{
  "num_hidden_layers": 12,
  "hidden_size": 384,
  "num_attention_heads": 6,
  "num_key_value_heads": 6,
  "head_dim": 64,
  "intermediate_size": 1536,
  "vocab_size": 4096,
  "hidden_act": "gelu",
  "norm": "layernorm",
  "norm_place": "pre",
  "norm_eps": 1e-05,
  "positions": "rope",
  "rope_theta": 10000.0,
  "rope_fraction": 0.25,
  "qk_norm": false,
  "attn_scale": 0.125,
  "bias": "all",
  "tie_word_embeddings": true,
  "parallel_block": true,
  "init": "normal",
  "init_std_qkv": 0.0168,
  "init_std_o": 0.0,
  "init_std_up": 0.0168,
  "init_std_down": 0.0,
  "optimizer": "muon_variant",
  "learning_rate": 0.00652,
  "lr_mult_o": 0.673,
  "lr_mult_down": 0.7,
  "beta1": 0.95,
  "lr_head": 0.00738,
  "max_grad_norm": 2.0,
  "warmup_steps": 200,
  "schedule": "cos",
  "final_lr_fraction": 0.0,
  "batch_tokens": [32768, 65536, 131072],
  "max_seq_len": 1024,
  "doc_mask": true,
  "z_loss": 0.0001,
  "train_tokens": 486400000,
  "max_steps": 6981,
  "dataset": "wikipedia_en"
}
MLP neurons of a small language model. Each row is named by its layer, matrix (up: input weights) and neuron, and shows model dimensions 0-191. Each number is 128 + 24 x the weight over its row's rms, rounded and kept within 0 to 255. Numbers have three digits each.
After each neuron's rows, "fires after" lists the tokens most often just before its 100 highest values on Wikipedia text that the model never trained on. A number after a token or word is its count.

L9.up571:139111161130123136147137101136075086104157096140131149104116091117114120134112120148102129079123102170135156154102088082122085121147143150102081095145120165090182165127146168135088157154182113186099151118102137115136138118147108108132106094096113105135131152130117165117142117117122150106138165127144133088089085114157093104128153149141152125135135100150109158127106151129125127141116106134127113120103140118142097108089145114029098146120123154099198114116121101146153094142129102165082131111153121126095119163141132162119190144113145153142107078116126144189124140103148121115
fires after: "6" 19, "1" 13, "0" 11, "2" 11, "7" 9

L9.up977:128081141128155097112150178125127108105125100135132086130106148104128131142126124087099080088168080161141099156137155153123098122140167146116152163158088097103114162128119153144127087129138147123113118132113142148095170116142137142165170105107135134112089148127130154102121120142121095154097119127159143123114124111152132156127144134115128099160140142156119160140124136133125130111147151164173106145129090149120154105116120110150123160113126097105100155089194152095130138146108119146120144142142080155139091155093122127145163117153109139086104141191120134140126154138170151141
fires after: " a" 22, " his" 10, " her" 5, "'s" 5, "4" 5, " His" 4

L7.up165:115141173148127101084108137137136149156143137128184166120095129104128122149076150134130142077118106122174148150134124154088121150145137112143136132093164114117109141116135148131155199094108112149126136124152119123115102135102129138131113125090158164130137136162124146145128123139134132141133126083088149099138129166097130099121116155121113164161141115133111159134165140117142142167114112106146103157139097108113121125103145133140125099112122143158123104136116173125143124133122128127090128142195161101112109091093124160147192123151119144155130163158101138071135140106131111145
fires after: "1" 22, " " 20, "2" 15, "9" 8, "ge" 5

L3.up1393:132123109162076139154122089088098142138129178162125129112114154109139156104130100117151097129126073134178141130110138123104105122119107109132147138126112152120159090128170103157140113100109076114160125140110118103141155093159171127137119077097146114097157105150140128140099102096152154180108143100133186097111158182117117098168131162105147166107139168141092147144154138076103142103159139139137135127119159125179125138115148138148104152131165125123152132157161132105077145158104151137164163152180137091131147135117135096149161147168101164072140157171175175137110152118139114107
fires after: "1" 23, "9" 13, "==" 12, " \"" 6, "\n\n" 5, "v" 5

L7.up905:095112120146107137142191070104041130119146143108153133125123136130137171132170100121141128133128090160091114154153175128135129139134114145130121123128126138123136114175140160142110104087130133119129135108129102105140135137111144105126122140140127128147127099111134105112155164127146120153104163120109155142113125170105132103112115108134156113106161115139091128102141155128131155136143074151138124162102125119111193155129110144176126130134148118123171115123100146103086138124153076146131105183093160177168163144152080113112135139121142131092140109132147152093135110156182140149
fires after: "0" 22, "2" 17, "9" 14, "1" 5, " " 4, ":" 4

L4.up241:084111121097159121149131096110070084139145141146130184124151134127104137093110118112130126135148118115082129114148118156166148158170128125118172136154129110154159156127144124131131133129094101147097117107106152100108141127097150088106119130138103114131115141157090129137162093128139137103118089139130134139099131122136140115171121144113115137156096111108170153104139120175094140139114119123152092136121074130122129116103113137112149166124165090148124131139122084119117079139116168127119139125097142138122145150151165149153135155120180122113128146125087167140130114134142137135
fires after: "." 20, ".\n\n" 8, "-" 7, " R" 7, "==\n" 5, " \"" 4

L9.up380:152052129148113145160141126124095139095142116117129172103170113115127138116180138137078110119085132150104093139102125086110093136122103129130162166133101169104098178092126155156136147128146104135120141095169134117158083110097114122104168101108126135151102123119149128132184118132127145155083128131135124090142099112155110108134176146158168114086098124145122161088133117141170129116135116124117119148116110176103151130187111159086167121160137129176085118137099108137138109108107118135096101108124130120104078103109093113133163078080116123097126100141145148129148125125144159123
fires after: " " 29, "," 20, "°" 10, "3" 6, "0" 5, "2" 5

L4.up789:125141156152148098114093128154117143139120145139101149081107145149154114108109080115117166094097124125170128098070077091132116120116149122158155138122125108113154158124104166151108132120118142087141123149139126121135110099116141131099180133145134121104110157110138100135109072149125101153108087125098152145153120121156115151143164150127139121193099143151130178150130117115138132112145111123184095119116148138144145134128131128142147137108146120122134185155148131152123170106129112091194058140060101143145121098108111101116114162146112138140165173093119084103128149119130128099
fires after: " L" 19, " D" 18, " B" 12, "°" 9, " W" 4

L4.up409:157115095084141111130079141148153125154120128160140150130115121123104118114107096118092191134139171085121135152172141123120156131115118137103147145125101089158147153163150127105188154089155101125170137111132172164147099135140137114139144131145146131145115112125106184138121067105089127127155118128143145131139092118131100139118137128128128147140108109136104134179127168096128175146151112131162166126091157149143117148135137099089128146162164077137159156145125161104153133112089115175131135146128120136118118071133141155117119111129138111104108101135111120146112095161144144128
fires after: " N" 20, " C" 14, " c" 11, " Pr" 6, "a" 5

L7.up979:136096165123127093088109128084108144123149137155133116154125121118159168131106130128118103136055118094093160139127156094130111122120116145119119099142145130142102106111126176126107135128114137137175096115150113125132140157092138116168128122146124130099162111160142126091131093150140138137152124109139139169138134144107161089141147141132151084103095128145160124113128099088125134153094100133131108133133155116111128101084135122139151112129159141127160118111127118132138146155144068176130114163170096174132092189133124175138112094130154154136141107157113131158146108105133116103
fires after: "2" 35, "1" 15, " " 12, " a" 4

L4.up175:078118119150110138150092136091155100145154142128117150125080119111171149118162132089118122126197133116108110151129117095158144122116152149128146114134133121138151103119110141145111130118149141121145109171165140122163106125115116126122120107117124119125105181121134138117090178099149132118126111170142081110108120085108159133119151103087118147124133093148110127114131126160110152136134143122165157136156198099088114104122120127127143141108110072151183120126132072067142154126070108094112108137146152126081142161154129138098140089139107142124127094085129108154146124103178149088
fires after: " " 40, " A" 5, " L" 4, " J" 4, " M" 4

L3.up1201:147156128137083168126177161111142126143157130119082124109156152121105148127138154118144117133110154103117157144103149119151167133144171122128118156120136149114151100165128121125119157127084094142142112121134134114136121122135117131144108077090124114142117130133133093129103122090115142088142159130178098116127133107089139091151130131119101117116103122172173121141089157166093103133152156136170140113123119123131105151136092119132130142174135149109142163198122098126100139125127135114129128164123130096147158113137150176095123136133133072140088103136158126107148132122164111124
fires after: " L" 26, " G" 26, "L" 5, " oper" 5, " Oper" 4

L3.up1467:110110110173152141130123118103120130155135110140118134111114098162097130159126119133137112105098165139107092080119148128144125154124137140144108122116124083141108115156109123128090167131104093105144086121132113119098127126131126115146098121102113175102154140122163121153136143115154076145110157117130129119135110105129130088144121197105119127119116137140136119131114130080140154103142144150107113122100132105162128145162171067152137112115127107142132118125154086135136162143135129181103135128119137163129136163099100114110073185123112141094136173096107129132114156113157098124
fires after: "1" 28, "-" 9, " s" 7, " \"" 6, " two" 4

L9.up792:129136137107116114156114126114146168113182145134161142137105089128179123106091103117130096104147155112163086112070098148147148144108155144092139067122081136121160135106124158094143123134134148143146104098101092129140110112088111127147148080109128142117150117167083098104146133176146120158103138121156114126150099177128139116140117123134169138119138137146117150130135105122153134112113079132152117152148108146163137153109060134129122169124156165118133072152103110113159125085132163098138106151175111150109179136137108142118102115084135117169147109100168137086138105152110130121
fires after: " " 22, "1" 17, " (" 13

L4.up541:132159124113159164110067122129127087114109116118173120129153144090126142099125067108113064127112119113118134104130099142083133166130110151127141122102137099177135148143115136124106138120118092133122133142126092128128127131106110097115073080106124154123161096162105107146128154149101124110137118118142141104103129162173154094188115124146144134168101094136110117129143101096096125117158126138125133146132107110142140158108095114088143136157110117121159173136145117142133124116147112120098106131110112146144163176124147123103170195139109123131150135140134145137140126146100114126
fires after: "." 40, " B" 7, "-" 6, " ." 5, "b" 4

L3.up458:112087152150133129090167110129098098163167118133143147137141116135126103129082158127162122145111103170128123114128097091116108148141106078113126104136171155166121158105136098114148112121102075112129094118144118140089162137145171107108130123116136107098117122131079142154107167095123091123122104111114143105118127111124126126117138102100141151108128124162124121110118138125133154151142080158145084150147128139126147072115111112165086125161164150115162129106128154139101129143127147145139138129183127152111079110140114084124161118080136129129164182121084125146106129190125122108
fires after: " l" 13, "c" 9, " v" 9, " g" 8, " proper" 7, " c" 7

L4.up1093:120120144133097119169108145112136157114103122101132158175101100146119116150130129152107121123136146100127128136169154121132132179094119112159199121141113099152130126111107107133146119161109147125119081086120123127149091091164114131110146122114118126091143081173101136152130129121138161140131151110115102117120119126117098103133141109125122161125123134114165100115120135150086164112163143119118137142146052169113102171142103113128059134144095132133156139113148179134120130131102086117118161165122143104123140103085125117135121149115082108071079094131135094101095082143136129119
fires after: " K" 16, " C" 8, "et" 7, " P" 7, "a" 7, " G" 5

L4.up575:138108114154125125103123134084103095131127140161127129141094128114130122127155083102059154116138125090158147111084138118173109132141135123100114146178111119138127135118125120098113158143124132164109124174174137122116057117152139125109144103153134174132163181158132138104137123108128163141129132115113106096175116131115158105122116147128155127087155127169115177110153076097174106068151105158142150089101116097113132096157111149132138114139131121096118111104115104131141128112111103133162142117105128135123127147115151137082149159111174136106145156113137120104097133120153115131
fires after: " G" 18, " H" 13, " a" 9, " D" 7, " B" 5, "," 4

L4.up1174:082112172181129106144124106120106119122140131106121107127133132098151124111121142118131161166126144130102103122149088160120156085127128140145143158166120078113137173118152124152167138095128099145076108164192112168120143142120103132131097123147148109121127124102117142174123143159165105116136155087145175124117163132147159190167154139131101119175145128135109140144069155135121138146123110104133092130096130157109120173120111103118145109145123091099162097172144126118147151161088112124173124139150096139146110138137134134119167133137100137126122101124135106103128078157138140145
fires after: " S" 19, " N" 13, "S" 11, " t" 6, " ex" 4, "in" 4

L3.up286:137110164167121115142168153145106156148094150084165143084156115100134141125147117134140155126142112124127104141154077117127154126134143120118109145162175135091109165131126161130155163093090105095133150144113111154128126179126056142106133118096138093123165105110115100158085141125155097124100135138113122115134114117151112132100128106114138159094132131117189147146117169186100121144125123105108095104139114126130135116134084101148127123130109112091093088137067139108157124148097131133126111112126110135093104111118127125178135123127141119124139214117137111145088130126121093080
fires after: " L" 12, " l" 10, " D" 10, " v" 9, " d" 7, " sh" 5

L4.up1214:165107151161143106160133104127053132139126138157103131113145111086155123153150150142113103145081109156131080133156123129145130130155136136161109105134128187141159102154138126143141130130140144112119108113153108120125136075134118171118123104132153117143126127147101101090122118097139117136135160105138140138118176161153168117113133136126133162131175088151144161145111118125092168078112152138124117127124155124136137110127129115108107113153157135096124167163131089128115126126115124100123113131150113123165104121147139101150137128151102162127134137122142122111154072145110138113
fires after: " T" 13, " N" 12, " W" 11, "T" 8, " an" 7, " t" 6

L3.up910:093122123088158122129159125125124145142110122124136142104083133142159146153129111098101117114133118147151142120120113129157106135117138121197122117124115085134146148115128122135114141112152146097155163079115120112133103120084147137133139098123123120153128140114145132129110131134108153169149137099142108122141093147144111145131121125101134143129145129157184138158103120150191136118105131150112125145151111116148122132119116117070134132143120099139182148110132105087147115168148163118092103179127147088136129192088112142091091120142106154105103123082124170143160121112154072116
fires after: " (" 14, " c" 13, " p" 9, " P" 6, " sc" 6, " d" 6

L4.up1474:121113090120155136081084141146161138183117127163119093131140119122133081135145157169115120150111104102096131141154097150131140113151111147097120154154147142090163080096162154115131160123132090114095122171119154094130148121103180156117158112121150169143104103111128126122170090102113171103125116147138125176112134167122106111138105100145133099108120165082112110135108121169120141139068125126142138126132134102166140132123129111102146148127105075141081132122108117168140138104123131146169138095123096153135146102106110127075113113163145144108130138123137118136088117140099151087
fires after: " S" 30, "S" 10, " s" 9, " to" 5

L3.up1237:172095157170112154138180129141108137131133160096097145201144091130132146142128133132145136152120120117127163124123175109114126097097177125140097150114148129126151115112109119123090111116124065114126132125096147140127119123099123114106124100095118115110147171094139100140157126125145113156157122180144146145130149116108127092116103126149131148138118091142122145133126135171143122129165095165120154114149138183146165111095113077107121133142137155105146121116138101065151075136114137119170136129120130049120171135170090116110107170118192116113096121115124128157124126135142113119
fires after: " g" 18, " L" 10, " d" 9, " \"" 9, " G" 8

L7.up1342:126153170091115166093172143114125189128128106121183119088106122104141112146108137110137101095110127121103146158082082135142126152085124142114137154121142134119162106091118156105125155115115119138175184118107121154113138064125110156138142127166150117105165119139116129099119115110152127102130109154106111113093127148139116180104172109112156144136140107104099122119128125118123111102124110134154125141169108142170062123105132125093154149161156149131156142083127109097175111073087160096123127159160126119125158169122104128112101098145121127158117113075125118109107145124134146181
fires after: "0" 21, "1" 15, "5" 10, " U" 10, " " 8

L7.up63:097155146111118151142161120106150084146152155105100168119099145137135106147146110133075107128131172105167145124104116166175126091139125117129156107168153059142149094073176105100080163132169121157148139129137131103139180098148151140101118147129146120162149131090136182113138127162118137118126126110146099102149126099123120145117120151128144091123145133072112106118124083146100108122107135146129118113144111134142093113092171111131126105102149100106076152094105142140124101115121128170075156117087136162157152126152100122125141123119130132132125106103147146083110074128149145151
fires after: " " 51, " |\n" 12, "|---|---|---|---" 4, ")" 4

L3.up714:087102096124141120131107125104134146139160120132105100118099138104116142102120169057125172118145156136116103158082140112137150155161144137112160145129075104108128104123133118096116131118141134116150105117117158126124130123121152109124163148118136148111157112146130140137115177110122179137162122094177101131097166107111126147137116138165164123131138160134100182143107160130094093152141100126183116109115109115115116121059151126151125156137120089138090108162106133107174117130121120121115121117145068127114095192132125082150126117121154100126141122104105136142128155154079135117
fires after: " " 28, " gen" 10, "E" 6, " k" 5, " (" 5

L9.up1190:086176100109127124121149124112173118080118193127074156101186091121167131117187172106145096133129164133090155118126116125147101124118128106127106131144106138125158147152133117147129131139119104119131133143143122120123161095126127125122128160135122137120098151118113134108139147122174155112126167110157060097117136101162166151116099115116135109104137107095165154153119128167110130122118118139118138130166145148118125141142092122095154129108126133108120130132103138117132123133156176096140085133088125123102107095149102147156175106133123096114124149154150122105125144123141143128
fires after: " |" 28, " " 26